Part of a small language model's weights.
Size: width 256, 2 heads of 64.
Architecture: RMSNorm before each block, rotary positions, untied embeddings, capped logits.
Training: a variant of Adam for these matrices, 252M tokens, 5126 steps.
MLP neurons of a small language model. Each row is named by its layer, matrix (up: input weights) and neuron, and shows model dimensions 96-159. Each number is 128 + 24 x the weight over its row's rms, rounded and kept within 0 to 255.
After each neuron's rows, "fires after" lists the tokens most often just before its 100 highest values on Wikipedia text that the model never trained on. A number after a token or word is its count.

L4.up123 [119 127 131 124 150 120 126 121  89 115  93 158 159  89 103 113 128 161 155  88 154  93 157 167 100 110 114 118 130  97 148 155 130 103 112 120  99 130 142 122 124 159 114 143 143 119 113 161 119 120 113 137 141 141  88 134 116 129 130 155 117 127 161 157]
fires after: "|" 22, "-" 10, " " 10, " \"P" 9, "P" 4, "==M" 4

L8.up596 [134 135 131 104 144 129 109 121  94 148 160 105 147 100 129  96 147 124 162 106 117  68 128 154 128 119 134 102  78 138  94 105 155 107 141 133 145 109 123 142 130 132 128 109 114 131 113 142 142 127 122 145 102 147  93 127 148 145 103 169 127  88 175 142]
fires after: " |" 56, " the" 5

L6.up343 [129 111 127 137 122 124 136 141  85 113 116 159 139 134 127 130 126 145 148  94 126 117 173 148 127 108 151 114  87 122 113 142 169 123 148 146 153 104 129 106 130 182 118 137 134  90 146 137  98 164 113 115  81 114 136 156 180  93 128 142 130 155 105 133]
fires after: " to" 81

L8.up849 [137 136 124 137 131 167  91 124 162 121 109 192 117  99 130 127  84 127 103 159 114 108 169 137 119 116 117 105 139 144 134  99 150 103 131 157 142 152 121 140 137 142 152 126  85 152 153 130 140 116 130 154 137 125 142 147 152 116 119 167 134 119 134 124]
fires after: " |" 42, ";" 7, "," 6

L8.up319 [124 108 129 144  90 142 125 144 143 123 118 196 152  92 163  72 114 141 143 125 135 144  94 134  97 127 148 123 118 137 170 122 155 128 125 105 122 148 128 152 112 160 118 115 129 142 134 140 160 142 110 126 146 112  97 205 149 138 139 109  96 139 114 123]
fires after: " 1–1;" 19, " 2–0;" 16, " 1–0;" 11, " 0–0;" 7, " 0–1;" 4

L6.up864 [132 113 127 107 115 144 103 114 124 104 121 161 145 110 118 151 161 107 121 139 152  58 156 102 130 108 126 125 135 109 115 103 160 123 148 172 144 113 101 146 145 114 100 113 116 128 175 162 123 129 113 137 122 159 101 115 132 115  92 142 122  97 156 110]
fires after: " to" 20, " can" 18, " may" 4, " is" 4, ")" 4

L6.up878 [108 162 160  81 133 121 111 128 109 171 105 147 138 130 137 148  95 103 144  92 165 127 128 150 115 149  70 106 122 128 127 102 113  93  96 122 185 118 151 114 130 117 149 143 129 117 118 131 133 144  78 157 161 134 148  88 141 151 121 145 140  96 130 158]
fires after: "|" 32, "-" 15, " (19" 15

L4.up409 [ 99 142 111 133 131 121 170 144 135 105 147 162 113 117 122 133 127 122 155 118 151 135 129 144 125 113 127 130 137 115 154 163 154 112 101 119 110 138 159 118 141 111 103 144 144 133 150 142 133 135 152 137 134 111  94 145 146 116 125 128 127 125 162 123]
fires after: " d" 24, " l" 9, " D" 8, " L" 6, " Mu" 6, " t" 6

L6.up241 [148 188 108 136 117 134 134 130 140 125 122 125  91 155 103 144 131 143 117 108 158 157 159 131 164 152 107 133  85  93  94 115 112 111 161 147 149  78 133 148 178  88 118 149 156 170 125 154 127 118 132 137 124 180 113  92 156 101 141 145 118 157 163 190]
fires after: " the" 55, "The" 11, " The" 6

L6.up372 [121 116 132  86 119 118 128 140 143 182 133 108 142 146 126 132 155 129 185 164 143  92 120 155 102 117  80 110 105 140 113 137 111 109 176 117 162 116 143 123 162 110 135 144 135 108 152 152 152 150 101 107 151 157 124 108 119 154 141 129 136 148 163 113]
fires after: " He" 20, " he" 13, " was" 9, "She" 5, "e," 5

L6.up554 [ 89 145 136 109 160  89 115 122 133 161 113 133 205  94 120 142  99 105 152 117 108  70 142 147 111  72 110 114 128 131 142 150 113  89 127 100 131 119 115 128 129 134 142 100  80  96 140 131 107 111 101 139 143 185 106 132  89 137 121 131 136 130 177  89]
fires after: " W" 18, " T" 16, "|" 13, " C" 7, " |" 7, "T" 5

L6.up137 [139 106 154 106 124 111 140 157 132 143 106 126 122  87 122 115 118 126 151 128 148 140 135 134 133 150 137 100 109 124 162 137 139 125 114 113 144 148 151 152 181 145 158 128 125 129 131 159 147 165 133 134  83 115 141 115 124 147 108 123 103 145 123 147]
fires after: " the" 57, " The" 10, "the" 4

L6.up963 [128 158  96 110 124 129 132 130 110 144 155 128 152 134 124 161 167 164 109  79 136 138 123 113 183 117 100 104  67 102 143  81 152 113 147 101 121 171 131 111 123 150 101 167 162 129 137 146  98 139 161  96 139  90  83 115 132 151  86 159 121 163 131 163]
fires after: "\n" 52, "io" 5

L8.up717 [137 137  89  89 106 117  96 118 108 140 137  92 109 104 119 154 144 129 148  99 139  99  90 129 197 128 146 115  79 111 121 114 126 132  94 110 116 123 158 135 154 160 135 121 136 127 107 127 145 146 105 113 115 104 124 124 147 152 142  96  91 131 147 140]
fires after: "\n" 23, "There" 12, " There" 12, " there" 11

L4.up129 [105 112 122 130 122 139 154 129 135 121 125 149 124 137 148 167 116 135 163 122 168 110 131 121 125  74  98 137 118 107 151 129 148 115 144  77 164 114 129 119 124 143 136 157 113 143 164 137 132 123 153 128 172 130  91 126 168 117 116  95  59 112 131 160]
fires after: " Se" 16, " No" 13, "-" 11, " Yes" 11, " L" 8, " D" 5

L8.up541 [127 155  95 142 132 145 144 145 120 149 132 122 139 149 136 116 135 150 144 162 178 106 163 154 126 114 123 113 102 139 137 120 167 124 124  98 106 115  79 115 127 150 127  83 143 123  94 160 102 152 128 167  90 136 116 126 121 135 103 148 137 133 147 161]
fires after: " a" 52, " an" 4

L6.up964 [121 141  68 120 151 144  93  93 172 138  71 123 132 131 163 129  77 127 131 133 122 156 122 160 121 127 110 120 102 109 101 144 147 124 171 110 123 149  75 162 167 144 114 137 145 131  89 141 155 193 118 119 169 142 108 132 116 163 120 100 105 157 163 125]
fires after: " the" 35, " a" 11, "omic" 4

L4.up124 [122 114 119 105 101 182 114  94 121 140 155 176 139 102 197 129 130 194 141 123 123 154 116 151  94  82 118 115 148 147 142 108 191 120 134 131 146 131 145 125  79 167 116 148 116 156 135 143 143 127 164 119 150 160 117 129 174 131  87 161 100 102 185 140]
fires after: " |" 44, "″N" 8, "|" 6, " and" 6, " Democratic" 4, "-" 4

L6.up400 [124 124 161 122 157 129  86 134 130 140 146 124 162 119 152 116 152 114 130 125 156 124 146 151  99  99  84  89 104 142 151 154 178 106 150 150 154 138 126 134 135 151 152 163 122 118 162 131 153 105 144 156 107 172 125  97 169 140  78 165 122 170 128 173]
fires after: " |" 91

L4.up479 [ 93 102 109 102 131 131  97 116 122 149 132 134 154  99 111 147 107 145 126  78 157 106 114 158 152 108  85 125 107 139 108 110 134 126 135 113 203  97 154 126 185 123 104 169 138 112 143 137 152 126 119 149 119 196  94 109 127 178 124 141 126 108 125 103]
fires after: "|" 66, " Al" 4

L6.up638 [122 110  87 144 127 116 109 107 165 131 135 143 195 120 190  91 147 147 121 114 106  79 148 141 138  74 125 131  89 113 140 111 112 117 128 119 112 113 177 147 106 124 119 131 131  92 137 141 111 157 144 133 138 160 101 127 109 120 126 165 120 140  83 136]
fires after: " to" 53, " would" 4, " I" 4

L6.up822 [132 170 132 117 168 170  75 139 139 115  89 177 100 120 152 120 133 108 109 132 132  82 144 126 151 124  85 114 125 143 142 117 115 109 137 144 129 112 105 113 140 105 167 131 145 131 103 133 119 114 154 106  95 157 133 141 101 130 107 169 138 114 120 148]
fires after: " and" 17, " he" 14, " who" 9, " He" 6, " also" 4, " Formats:" 4

L6.up547 [146 178  87 112 142 149 137 122 113 158 106 143 105 119 151 136 105 182 145 171 126 141 118 108 108 144 151 113 133 137 151  81 136 112 120 145 127  93 114 131 121 121  95  77 143 179 108 147 125 178 139 116 124 158 131 110 127 128 129 153  84 117 113 117]
fires after: " |" 47, " 23" 5

L8.up253 [114 141 119  91 181 119  94 108 113 156  87 151 153 100 118 146  98 158 107 113 154 136 155 128 144 125 118  94 121 118 113 111 135 120 165 135 148 105  97 111 171 136  97 144 149 120 128 154  87 121 104 139 136 136 114  98 193 168 163 121 107 128 167 137]
fires after: " in" 32, " the" 14, " of" 5, " United" 4

L4.up1021 [132 128 151 111 107 101  71 124 114 163 144 150 136 111 117 113 171 144 125 163 117 117 141 110  99  98 106 102 131 113 160  74 101 110 127 180 128  98 123 152  92 150  90 175 128 108 143 132 127 145 129 172 137 105 111 120 152 116  99 150 120 123 156 142]
fires after: "\n" 48, "-" 11, " \"" 6, "—" 4

L8.up273 [ 90 159 105  95 118 152 128  83 141 139 142 134 156 125 120 144 171 152 136  90 117 150 166 152 165 157 102 130 107 130 101 102 108 107  92 180 157 137 170 129 138 148  99 147 110  98  96 150 152 184 111 137 125  91 122 158 156 122 139 102  98 133 119 146]
fires after: "\n" 30, "our" 16, "ier" 4, "'" 4

L8.up425 [ 96 135 126 117 118 138  87 153 148 156 147 116  98  81 111 101 130 143 129 140 151  78 127 141 130 140  99  87  94 111 117  95 147  99 114 138 122 108 149 115 109 136 144 144 144 127 108 138 150 171 130 123 104 138 151 149 121 182  92 173 131 186 154 113]
fires after: " |" 84

L3.up725 [106 135 153 117 145 132  82 118 124 143 119 162 136 123 151 114 116 125 156 117 139 103 176 146 145 108 113 115  99 108 140  81 141 120 126 104 121 113 121 137 160 137  95 108 155 152 152 166 130 102 111 122  79 129 112 115  82 156 102 173 127 115 123 129]
fires after: "\n" 30, " the" 16, " of" 6, " |" 4, "The" 4

L6.up414 [146  93  96 112 146 166 111 125 132 118 145 132 128 122 144 118 176 120 125  97 134  99 118 107 132  94 140 120 143 134 128  89 143 121 130 106 123 134 137 126 150 113 114 139 121  90 103 172 117 157 152 131 124 157 119 144 134 154 126 163 103  96 124  88]
fires after: " he" 20, " He" 15, " has" 12, " had" 7, " also" 4, "son" 4

L4.up940 [ 93 107 105  93 123 144 130  62 123 150 122 161 142  88 140 122 135 129 165 114 159 100 147 143 149 136 116 118 172 143 117 137 129 122 118 137 141 140 158 129 112 170 129  96 125  72 139 147 147 155 150 113 138 122 119 154  79 169  81 119  66 132 124 108]
fires after: " he" 14, " He" 9, " and" 8, "|" 8, " to" 7, " was" 4

L6.up457 [121 147  51  90 122 139 109 149 146 163  92 139  94 128 148 113  82 161 102 161 130 128 118  99 169 147 151  82 130 147 124 104 151  82 119 123 154 129 104  85 158 156 104 102 108 152  96 137 128 154 140 107 100 126 102 150 127 132 123 162  94 141 115 101]
fires after: " |" 40, " 0" 11, " 23" 4

L6.up325 [130 134 104 109 126  93 109 119 110 145 156 159 132  92 120 113 150 115 122  79 160  68 125 131 129  93 132 111 127 138 171  73 119 147 108 134 122 155 130 162 117 139 143 137 124 123 164 131  80  89 119 129 131 101 107 132 169 162 135 160 138 116 122  94]
fires after: " Ch" 29, " to" 14, " ch" 6, "ch" 5, " st" 4

L8.up434 [126  95 130 110 121 138 153 139 121 140 122 144 164 111  93 121 154 105 126  90 139 115 146 108 121  91 127 109 115 128 151 108 129  79 119 152 123 154 127 145  65 169 116 134 147 119 157 170 100 107 140 167 167  81 102 131 101 144 150 149  89  95 109 131]
fires after: "\n" 39, "|" 33, "11" 7, " December" 6, "-" 4

L8.up954 [114 141 143  84 128 135  97 118 125 150 159 133 144 102 136 111 144 138 121 110 157 126  79 146 120 110 105 112 103 120 114  91 150 104 140 120 171 132 158 129 152 148 108 170 148  81 116 154 140 138  86 158 128 149 133 124 158 184 151 134 135 105 159  97]
fires after: "\n" 84

L6.up492 [141 130 139 120 157 144 111 107 130 119 104 132 139 125 176 135 115 157 170  97 125 111 162  91 124  88  96 126 133 104 162 134 161 104 154 138 149  70 123 138 129 112 101 157 132 100 140 136 156 166 104 139 124 122 144 120 102 119 110 108 131 124 145 154]
fires after: " O" 18, " A" 16, "-A" 11, " U" 7, " I" 6, " (A" 6

L8.up898 [102 138 124 119 154 154 148 171 150 110 163 116 107 135  83 148 139 145 120  84 142 127 108 142 155 112 112 128 108 115 128  83 121 115 162 119 135 121 169 115 194 125 115 138 150 147 114 141  94 121 151 131 147 121  88 161 157 151 129 164 137 137 140 135]
fires after: "\n" 38, " is" 9, " Ag" 5, " was" 5, "\n " 4

L4.up163 [ 99 160 128 117 130 126 109 143 117 140 111 122 127 124 108 159 150 154 159 154 170 165 172 149 132 130 117 134  79 110 115 139 128 117 135 118 122 139 109 145 129 143 157 115 137 120 126 170 165 130 128 158 133 120  72 135 111 139 158 131 126 154 137 143]
fires after: " |" 43, " a" 5, " Website:" 4, "\n\n" 4

L6.up646 [122 115 133 124 130 126 115  95  64 138  96 156 176 102 118 122 117 119 127 155 121 149 140 139  86 100 117 116  98 116 191 141 109  79 125 157 127 134 166 109 139 188 100 119  67 127 145 140 147 123 105 104 164 124 135 110 101 141 169 129 114 154 113 113]
fires after: " |" 62